Weights of a small GPT-style language model, trained from scratch on English Wikipedia: width 384, 18 heads of 32.
MLP neurons of a small language model. Each row is named by its layer, matrix (up: input weights) and neuron, and shows model dimensions 0-127. Each number is 50 + 12 x the weight over its row's rms, rounded and kept within 0 to 99.
A block is one neuron, or neurons of one layer that tend to fire together. Before each block is what it responds to, as a language model described it from the Wikipedia text at the highest values.

Mostly "of" (also "by", "against") right after a noun that needs a complement, as in presence of, help of, album by.
L2.up810:19 36 47 48 48 60 32 53 44 46 58 48 64 42 64 58 44 51 63 52 25 40 61 45 33 45 48 58 48 34 59 64 55 54 41 30 54 35 59 34 31 44 47 39 49 47 36 36 32 47 47 38 48 45 73 43 21 47 45 35 55 53 55 73 53 48 57 63 59 47 46 54 57 61 61 37 33 59 42 68 32 35 64 59 46 46 43 61 67 47 43 51 81 45 45 61 57 60 67 45 57 38 63 32 57 61 31 43 58 46 67 45 39 58 44 51 74 51 83 49 37 54 44 40 47 47 33 50
L2.up1133:52 39 50 18 49 57 42 52 48 54 47 43 65 39 65 46 56 56 35 59 34 59 73 65 35 43 44 63 44 45 51 69 62 42 60 43 53 44 60 52 45 36 46 54 62 49 32 48 53 54 63 61 38 54 57 35 65 76 63 44 57 52 51 89 51 56 63 24 40 43 41 40 40 70 43 37 46 60 35 58 63 67 49 27 21 58 50 58 45 62 48 42 68 64 57 43 48 47 58 49 56 57 41 47 50 36 65 59 48 41 47 53 36 29 48 39 63 38 52 34 60 65 49 42 36 28 52 56

Prepositions (mostly of) or transitive verbs just before their object noun phrase, especially after quantities, e.g. 48% of, share of, reduce, for.
L9.up454:60 44 68 49 37 42 69 39 53 52 35 59 40 60 61 53 42 48 37 49 56 57 48 64 62 47 38 53 60 63 31 64 33 62 60 37 53 65 65 52 56 41 47 31 31 51 46 48 63 40 43 52 61 60 74 48 38 37 40 73 63 47 46 61 58 51 48 49 48 78 54 39 54 41 49 67 50 43 57 53 35 53 52 27 77 32 62 54 77 66 45 49 56 46 40 28 51 60 53 53 59 63 71 56 63 66 46 45 69 49 51 30 47 32 46 62 57 48 57 36 35 61 46 60 41 61 84 49
L9.up993:37 61 57 60 55 53 47 52 34 60 35 41 64 46 59 59 37 58 48 60 62 48 74 50 40 50 34 51 56 43 65 49 71 61 58 45 45 28 56 12 59 41 39 46 49 53 55 50 79 48 35 55 35 51 55 39 36 55 46 47 46 49 72 47 64 61 40 44 45 41 52 50 65 50 59 64 45 54 62 61 57 69 41 58 26 62 53 35 43 72 55 61 45 53 51 54 40 30 40 52 75 38 50 56 32 28 53 52 55 37 53 74 53 59 51 16 51 55 55 60 80 50 53 44 54 57 60 69
L9.up1006:51 52 50 44 57 36 54 62 42 58 43 49 64 50 65 39 42 74 48 50 48 39 47 75 43 68 35 52 48 61 45 23 34 47 45 39 56 61 37 38 55 44 42 58 63 24 56 29 41 49 35 50 74 32 57 30 78 57 54 68 68 50 49 60 37 38 63 45 69 50 48 59 63 43 49 49 55 39 54 46 74 53 68 63 46 26 54 52 68 68 50 58 78 45 48 56 52 44 33 43 63 30 58 54 47 68 59 61 57 66 49 56 54 44 35 44 69 43 41 56 47 69 66 75 57 59 55 50
L9.up1123:20 27 46 54 37 29 52 38 48 44 46 80 47 42 56 44 53 38 48 54 58 59 42 87 69 41 39 46 49 68 61 33 51 60 35 51 39 46 57 53 59 38 56 51 39 37 39 63 56 58 60 54 62 62 45 26 54 37 22 47 64 55 43 64 38 43 25 70 43 68 55 28 55 64 56 33 56 46 51 53 54 41 69 47 50 62 54 45 61 58 64 45 59 64 56 65 52 45 52 47 60 46 59 60 67 52 53 58 62 68 41 58 84 55 39 47 50 52 57 61 37 52 37 55 48 63 39 61

Single capital letters that continue or end an all-caps acronym split into word pieces, as in MC-W-F, NC-T, FD-R; occasionally later pieces of capitalized names in tables.
L5.up420:62 35 49 65 51 54 53 58 43 18 49 56 55 54 42 66 47 42 67 46 56 41 37 80 70 48 39 48 70 42 36 46 51 25 59 71 49 58 56 62 45 37 46 58 57 52 59 42 55 36 69 55 77 50 33 30 52 59 45 49 51 51 60 63 60 34 40 43 58 31 57 42 21 69 50 59 63 32 35 59 54 29 48 50 48 70 21 45 45 43 45 42 50 54 46 26 56 49 57 50 58 53 60 60 50 41 53 55 32 39 62 58 72 42 60 68 53 65 50 65 61 44 42 36 48 27 63 52
L5.up475:32 48 58 38 36 57 63 55 36 61 42 35 47 49 71 52 61 58 73 53 32 50 30 51 45 53 38 61 67 44 49 40 48 59 59 46 54 66 47 49 62 31 45 33 68 37 33 47 43 31 54 25 37 65 50 56 34 41 48 55 64 62 24 45 39 46 49 55 49 43 35 45 81 58 54 42 37 42 51 47 24 42 37 35 49 55 57 35 36 52 59 44 50 58 61 29 55 51 51 67 51 59 59 51 78 59 38 58 65 49 52 68 70 47 53 31 66 43 65 22 53 43 42 58 43 57 62 26
L5.up571:55 61 63 58 63 53 43 38 45 62 55 55 56 44 36 45 53 57 67 60 37 35 38 69 43 53 35 68 60 32 27 46 54 36 53 65 43 37 43 34 53 31 61 65 61 52 57 60 60 37 56 54 70 71 53 47 63 48 42 68 52 47 46 51 53 59 52 39 43 53 62 49 43 61 45 51 56 46 51 55 39 52 54 61 42 58 29 51 41 36 68 40 02 55 46 36 41 42 48 50 60 44 63 40 67 55 68 50 54 54 44 75 60 47 39 63 37 66 42 46 46 29 36 55 56 61 37 44
L5.up719:56 32 37 53 65 47 44 58 37 40 56 38 87 42 44 50 50 68 48 58 39 59 29 57 62 17 44 46 50 35 44 59 44 41 59 49 54 49 82 32 46 57 65 41 54 53 79 36 63 42 46 36 65 62 74 50 35 30 49 64 76 54 38 34 65 57 39 24 53 37 32 39 46 58 56 56 41 31 39 61 58 59 58 44 55 64 61 57 56 42 50 43 40 47 51 38 36 56 48 48 51 49 53 49 44 55 32 37 44 69 59 62 76 42 42 65 47 60 46 37 45 45 48 67 60 59 45 50
L5.up846:54 61 60 68 48 62 53 66 72 54 74 52 62 44 55 70 65 59 83 41 51 49 32 53 59 65 39 47 59 36 61 55 53 39 47 60 58 48 44 53 50 35 56 58 36 65 53 79 42 44 55 52 74 67 57 50 39 46 45 54 49 58 25 51 76 55 56 52 47 63 52 62 51 59 42 53 50 47 34 70 23 32 55 54 50 56 68 65 47 11 60 69 44 54 33 52 47 70 45 53 52 63 79 47 42 43 58 63 34 55 31 55 56 48 47 37 37 46 47 36 55 50 56 37 59 53 48 49
L5.up898:66 22 58 60 26 72 42 50 74 55 48 40 55 52 53 64 23 50 54 39 44 45 48 57 57 50 40 61 34 43 46 56 60 60 55 68 73 42 66 59 39 50 30 56 60 39 60 60 48 26 33 35 54 64 43 58 45 51 51 45 63 27 35 67 31 57 47 57 58 38 54 54 56 53 50 66 59 31 29 67 53 36 34 62 45 47 43 47 62 24 57 46 53 46 46 46 24 46 45 30 42 36 76 72 56 51 39 35 37 58 50 56 73 48 64 55 60 43 41 53 60 52 62 63 55 51 43 61
L5.up989:44 35 58 28 43 56 47 55 70 61 49 38 60 62 43 89 50 41 57 48 63 58 39 61 50 67 62 34 63 38 69 59 52 51 60 71 48 41 44 40 42 58 45 52 38 47 15 60 45 38 66 47 69 51 52 48 58 38 30 55 55 57 28 55 44 61 57 51 44 43 62 49 62 46 58 56 47 67 38 40 53 53 43 40 46 66 59 71 54 30 59 55 54 85 56 43 67 66 59 53 50 67 70 30 34 41 45 64 49 20 45 30 59 46 58 50 46 61 40 26 38 45 35 56 59 23 49 49
L5.up1066:36 55 22 61 40 52 47 50 64 37 49 50 84 48 60 48 43 58 46 46 43 52 41 37 46 65 40 43 76 13 44 56 73 33 44 59 61 50 47 64 76 70 32 43 56 36 56 44 42 55 37 40 57 55 69 61 46 39 34 57 63 72 15 63 49 28 63 44 54 51 53 67 43 54 67 47 50 36 53 43 23 53 54 52 52 45 48 52 56 65 58 58 45 60 42 59 42 56 20 41 49 40 62 57 32 50 23 36 65 63 40 45 39 43 39 54 57 43 42 32 50 32 75 61 34 66 32 48

Prepositions, mostly "of", right after a noun or quantifier that needs a complement, such as version of, one of, critical of, insight into.
L5.up87:50 48 46 64 26 60 74 59 30 47 31 59 38 28 53 51 48 74 47 68 62 51 54 64 35 42 50 40 55 26 54 48 35 52 62 47 64 43 46 67 53 39 63 54 41 64 68 70 47 49 61 59 57 32 52 48 68 43 34 36 48 47 47 45 33 49 41 54 58 56 46 64 43 67 44 58 50 43 57 64 59 47 74 54 51 58 52 51 69 61 58 36 61 46 56 57 67 49 40 44 59 45 59 50 39 52 48 56 46 46 28 51 50 40 53 45 57 75 23 58 58 43 55 40 58 52 48 47
L5.up93:30 44 53 58 72 37 59 45 39 61 66 43 28 39 57 65 57 64 54 52 43 55 39 60 41 51 48 25 37 56 62 45 42 27 37 48 56 50 29 56 61 43 39 41 38 36 28 48 41 55 44 21 66 47 51 46 46 38 45 56 71 33 58 46 56 58 55 48 58 80 54 50 44 51 60 56 61 45 37 39 76 62 24 32 39 44 58 45 48 58 45 44 45 40 24 26 45 54 58 40 51 54 44 36 56 52 77 63 58 53 53 55 67 65 51 33 40 44 58 49 50 65 40 54 62 49 41 76
L5.up140:21 43 70 55 44 37 41 49 68 45 49 46 47 46 58 41 45 58 38 46 51 89 59 48 52 49 58 49 62 35 38 30 39 79 58 54 41 62 63 63 70 43 53 69 37 69 49 40 40 70 47 50 49 48 37 62 69 49 47 54 31 46 59 54 38 57 47 52 42 50 65 56 35 45 55 48 54 60 53 44 47 70 47 18 55 54 65 31 62 46 43 52 43 43 51 44 36 34 39 51 55 62 63 24 42 53 47 66 54 58 41 40 31 44 59 40 45 52 51 61 33 55 72 63 41 56 63 56
L5.up223:51 59 42 50 60 54 39 44 51 65 31 27 44 50 48 55 53 62 34 70 53 58 47 57 43 50 65 57 67 43 59 54 51 65 57 38 39 57 65 38 47 46 45 34 33 61 16 36 25 39 37 28 47 58 30 56 51 33 43 63 46 59 49 67 53 41 40 53 53 51 55 44 51 58 55 56 37 51 53 56 57 39 48 69 57 69 41 44 40 72 38 59 60 63 58 60 57 56 17 51 32 53 34 37 51 58 70 57 69 49 25 57 48 41 38 44 73 74 68 61 54 52 71 38 44 47 45 49
L5.up419:35 34 45 52 33 42 54 65 24 61 32 56 26 53 56 50 43 52 37 49 47 42 54 58 48 53 07 61 71 31 69 54 42 35 74 47 56 65 43 58 33 37 64 59 71 50 53 37 58 60 31 46 48 51 48 41 42 44 46 49 47 35 23 63 56 45 39 43 42 37 23 38 50 50 57 45 62 47 49 44 54 44 54 58 65 62 36 59 36 79 57 53 44 29 49 52 59 34 45 99 54 46 47 33 45 68 58 42 55 20 40 39 38 49 52 47 52 55 48 64 22 39 46 49 76 47 38 44
L5.up788:23 46 45 39 41 48 40 45 60 45 50 72 45 40 50 36 83 72 58 56 37 57 31 57 41 60 33 42 60 66 70 44 44 49 80 47 53 53 66 48 62 48 47 52 26 53 46 64 22 41 61 50 48 82 27 39 67 51 40 47 57 57 42 44 56 56 46 47 53 56 51 41 47 60 42 62 61 35 48 61 66 56 45 72 48 44 48 37 46 53 47 47 39 49 57 45 44 43 57 69 56 34 48 42 51 54 49 47 61 45 54 53 40 37 58 24 57 60 51 52 44 38 56 43 50 63 53 68
L5.up1056:30 35 46 42 42 41 54 52 32 24 42 45 42 56 28 46 37 52 59 37 32 32 51 55 28 29 45 57 46 28 47 57 24 57 71 48 81 47 40 43 45 63 48 37 45 71 29 56 26 49 54 42 80 52 35 45 42 38 43 37 69 42 59 49 55 41 53 41 56 66 56 37 35 46 50 55 41 71 49 44 25 39 50 46 44 57 33 57 54 65 45 54 74 47 45 39 49 62 47 65 67 37 57 36 58 58 52 61 49 51 50 57 46 45 57 49 59 69 38 59 47 72 45 46 50 42 42 66
L5.up1081:33 58 56 44 55 38 44 47 38 50 53 53 41 57 67 26 35 84 52 64 72 39 50 65 52 59 38 60 51 33 65 42 38 59 36 69 59 31 55 22 52 49 52 54 37 44 27 34 72 29 36 36 34 52 44 27 72 54 25 46 45 44 42 56 49 30 57 39 62 70 55 48 68 48 48 33 56 59 54 43 48 55 69 82 54 60 52 55 53 36 57 50 45 44 66 52 47 25 48 51 52 54 45 36 45 40 45 61 44 45 51 48 45 22 66 51 72 37 59 75 38 58 40 27 35 56 61 57

Comma or final word ending a sentence-opening adverbial phrase, just before the main clause, e.g. "In 1838,", "Since then,", "Nevertheless,", "Although".
L5.up124:78 81 58 44 71 35 60 62 43 60 40 33 67 54 72 56 70 51 47 55 50 54 47 72 65 74 39 58 41 54 59 61 30 52 54 40 45 24 45 31 50 70 46 46 67 60 59 52 53 56 60 48 44 45 54 55 32 57 61 54 64 42 40 45 54 75 52 53 70 38 55 63 38 59 60 35 39 74 50 24 41 62 39 31 58 21 73 44 43 44 33 54 51 60 43 47 51 69 43 64 45 45 47 46 44 44 70 51 37 43 46 47 38 53 59 65 51 61 34 60 46 49 30 41 46 63 45 41
L5.up281:53 55 60 45 56 63 47 74 21 52 72 39 75 49 62 53 74 42 30 53 53 68 53 77 50 64 35 58 56 69 58 51 47 39 56 41 51 46 50 35 55 79 36 45 52 70 53 62 38 60 40 55 37 49 64 54 45 54 65 48 64 41 40 56 66 80 28 48 57 33 43 66 48 32 45 35 29 50 43 36 55 46 36 32 53 36 66 47 30 55 20 45 62 61 47 47 60 65 37 56 61 48 41 57 40 41 55 41 48 54 43 51 21 54 54 67 79 50 50 59 50 54 41 41 39 63 45 78
L5.up318:60 47 69 66 59 62 65 50 48 68 42 45 59 59 56 52 54 59 58 56 47 55 44 59 60 40 60 60 40 78 49 63 46 58 74 42 40 57 35 26 57 55 55 33 45 73 55 39 34 41 67 67 49 53 57 60 51 39 66 57 58 50 63 36 49 71 57 75 55 39 26 57 68 31 52 25 32 38 37 54 41 57 38 29 35 34 53 59 54 44 30 58 50 47 54 35 52 56 55 46 43 56 42 50 63 42 58 59 50 56 31 34 33 74 40 46 53 35 43 45 43 58 50 48 51 67 41 70
L5.up604:65 61 62 56 49 50 64 54 35 38 51 49 76 51 49 67 52 34 55 50 41 44 44 56 53 54 45 51 53 55 57 51 43 46 36 36 55 39 55 64 47 60 53 53 52 75 52 51 34 54 66 45 29 47 53 47 35 45 48 78 68 47 58 38 61 67 40 25 57 52 34 57 35 41 57 62 41 43 53 22 35 43 55 52 41 45 60 56 65 27 38 54 50 61 53 34 45 52 11 42 66 56 42 55 57 51 41 53 51 31 42 64 41 40 63 47 45 66 31 51 39 41 53 49 48 63 30 52
L5.up761:59 52 46 48 25 63 69 47 49 37 30 56 69 70 42 44 56 23 67 49 41 60 26 66 56 39 67 50 50 83 57 53 60 29 52 67 50 68 72 63 68 67 50 29 63 63 50 51 51 32 64 53 63 38 38 63 36 44 63 53 61 44 42 33 64 55 45 33 38 35 61 63 37 53 51 42 54 36 49 47 54 58 68 36 54 51 66 56 49 53 34 51 50 79 28 23 62 67 50 63 51 49 76 83 50 59 39 58 51 77 41 43 57 62 60 59 58 57 58 58 38 57 49 49 54 76 43 40
L5.up901:71 57 63 54 49 39 51 55 43 65 74 40 90 74 51 55 60 34 40 32 57 47 39 64 45 49 69 59 40 66 53 64 55 33 49 50 57 54 43 45 73 36 48 66 64 58 49 40 48 35 49 58 35 26 51 54 55 50 63 61 65 48 76 57 60 81 48 64 69 34 29 54 64 35 58 60 46 43 48 37 35 46 58 28 47 47 52 41 46 56 32 45 47 53 50 46 57 49 54 51 44 31 25 62 51 61 38 41 42 41 50 36 46 47 46 38 56 36 77 53 50 60 40 41 56 62 54 64
L5.up1022:40 52 68 41 48 59 33 55 49 55 78 35 48 59 56 28 48 57 59 71 69 46 75 56 47 69 43 31 60 36 42 62 54 46 60 48 67 56 57 36 46 46 54 65 42 47 53 34 57 46 45 45 42 30 66 37 47 60 22 51 58 18 45 51 35 84 44 64 44 37 49 67 46 22 65 47 39 65 51 51 50 74 53 26 62 56 50 76 42 52 38 52 64 65 21 41 75 60 62 62 49 50 52 22 83 53 51 65 46 65 39 53 40 47 47 39 51 18 41 57 51 71 52 25 29 54 37 50
L5.up1125:54 44 60 34 56 66 69 55 54 53 22 49 63 56 64 53 51 55 41 62 59 52 56 60 41 38 24 43 60 41 75 58 58 34 42 64 50 56 59 57 44 72 56 49 49 66 40 46 54 44 40 75 58 54 55 68 63 49 48 58 53 38 44 41 38 51 44 60 28 45 52 56 32 45 54 20 43 37 56 39 43 37 39 30 40 57 57 39 42 59 52 50 61 32 52 45 63 67 40 76 54 47 51 42 41 56 54 50 50 43 41 48 60 42 53 67 55 44 37 48 30 44 47 29 44 64 51 56

Uppercase word-piece fragments in the middle of acronyms and codes, such as IRC, INAH, EPA, UAE, SRAM, often in lists or tables.
L2.up73:56 48 58 43 31 59 61 45 34 52 57 59 65 30 70 37 40 76 48 55 48 46 41 68 41 37 46 52 73 32 38 34 56 53 78 35 48 25 50 49 43 47 47 68 50 52 67 43 46 62 57 55 54 50 63 58 46 39 40 45 70 48 73 55 54 76 71 71 59 41 45 46 66 46 49 65 46 50 56 61 50 52 53 60 56 40 55 42 36 36 63 43 51 89 55 47 60 58 49 40 52 54 49 59 44 57 60 57 63 60 61 63 48 43 58 40 48 56 51 57 51 56 38 37 40 36 69 49
L2.up453:47 64 50 43 47 38 67 34 56 51 50 53 68 50 53 30 38 61 55 66 54 41 44 66 44 33 28 56 58 46 44 51 60 47 77 56 54 38 52 57 55 48 65 64 37 54 21 36 64 64 54 39 33 47 55 75 46 26 65 40 79 29 42 38 59 63 54 65 52 42 44 58 57 43 52 62 53 73 28 57 58 46 45 55 35 47 45 45 46 33 65 39 31 68 73 59 73 61 36 51 60 61 67 42 38 64 67 50 35 56 76 61 63 23 79 38 41 52 57 53 26 55 59 48 46 56 61 46

Final subword pieces that complete a noun or name, mostly plural -s/-ers/-ors endings, such as emperors, patrons, GP7s, Skyscraper, Bogotá.
L9.up102:37 41 49 43 46 33 48 25 50 63 66 31 43 45 41 48 41 26 30 63 50 42 70 59 55 54 44 28 26 49 59 40 39 46 50 57 65 74 51 49 47 43 58 53 39 39 61 31 49 27 52 80 45 60 62 40 41 51 35 24 57 50 58 62 63 32 49 67 42 62 66 55 40 37 49 50 48 55 61 55 42 24 62 45 33 61 45 33 36 41 49 62 55 51 39 63 58 51 31 51 65 60 59 27 54 59 52 51 49 60 46 36 52 24 34 56 37 41 42 48 46 54 32 68 53 53 49 55
L9.up331:45 70 32 38 59 61 43 42 51 51 57 33 57 56 57 52 47 47 43 55 60 53 36 51 39 64 58 61 69 30 48 46 51 52 36 56 41 50 60 32 39 41 56 60 49 57 43 47 47 24 52 64 42 59 61 49 39 68 46 36 65 41 33 45 84 49 46 58 67 56 57 34 56 46 52 63 62 31 32 46 57 46 52 57 58 46 62 36 47 33 51 77 48 72 49 33 44 62 29 61 59 63 53 57 59 48 44 61 52 56 60 47 81 22 49 42 44 38 47 48 70 45 43 40 53 42 37 52
L9.up386:58 51 48 46 50 62 54 46 58 44 50 40 60 50 57 60 60 28 55 66 52 35 28 52 61 61 61 49 54 55 60 48 71 65 51 46 54 46 48 77 14 40 69 46 39 47 37 34 59 18 32 69 71 45 49 33 40 64 40 47 45 59 53 63 52 43 47 43 48 65 39 53 46 37 48 58 63 51 52 42 36 57 37 56 51 52 46 59 46 44 49 67 57 44 43 47 51 28 60 72 77 49 45 47 53 63 50 10 43 44 58 54 57 34 41 58 17 51 45 38 48 52 45 54 69 45 55 56
L9.up672:44 54 57 37 50 70 43 48 40 66 40 55 24 61 53 66 60 55 63 41 38 59 50 58 48 59 40 56 44 65 41 60 48 57 60 55 59 38 64 44 49 42 56 63 38 44 54 33 35 32 54 45 42 47 70 50 45 61 76 45 47 48 43 28 47 49 57 61 58 54 50 58 65 62 58 62 80 63 42 32 39 36 55 35 43 45 63 43 45 43 25 56 54 55 93 60 61 50 31 32 54 48 54 56 36 41 37 44 61 57 46 35 52 37 33 51 35 57 48 22 45 53 53 40 37 55 63 47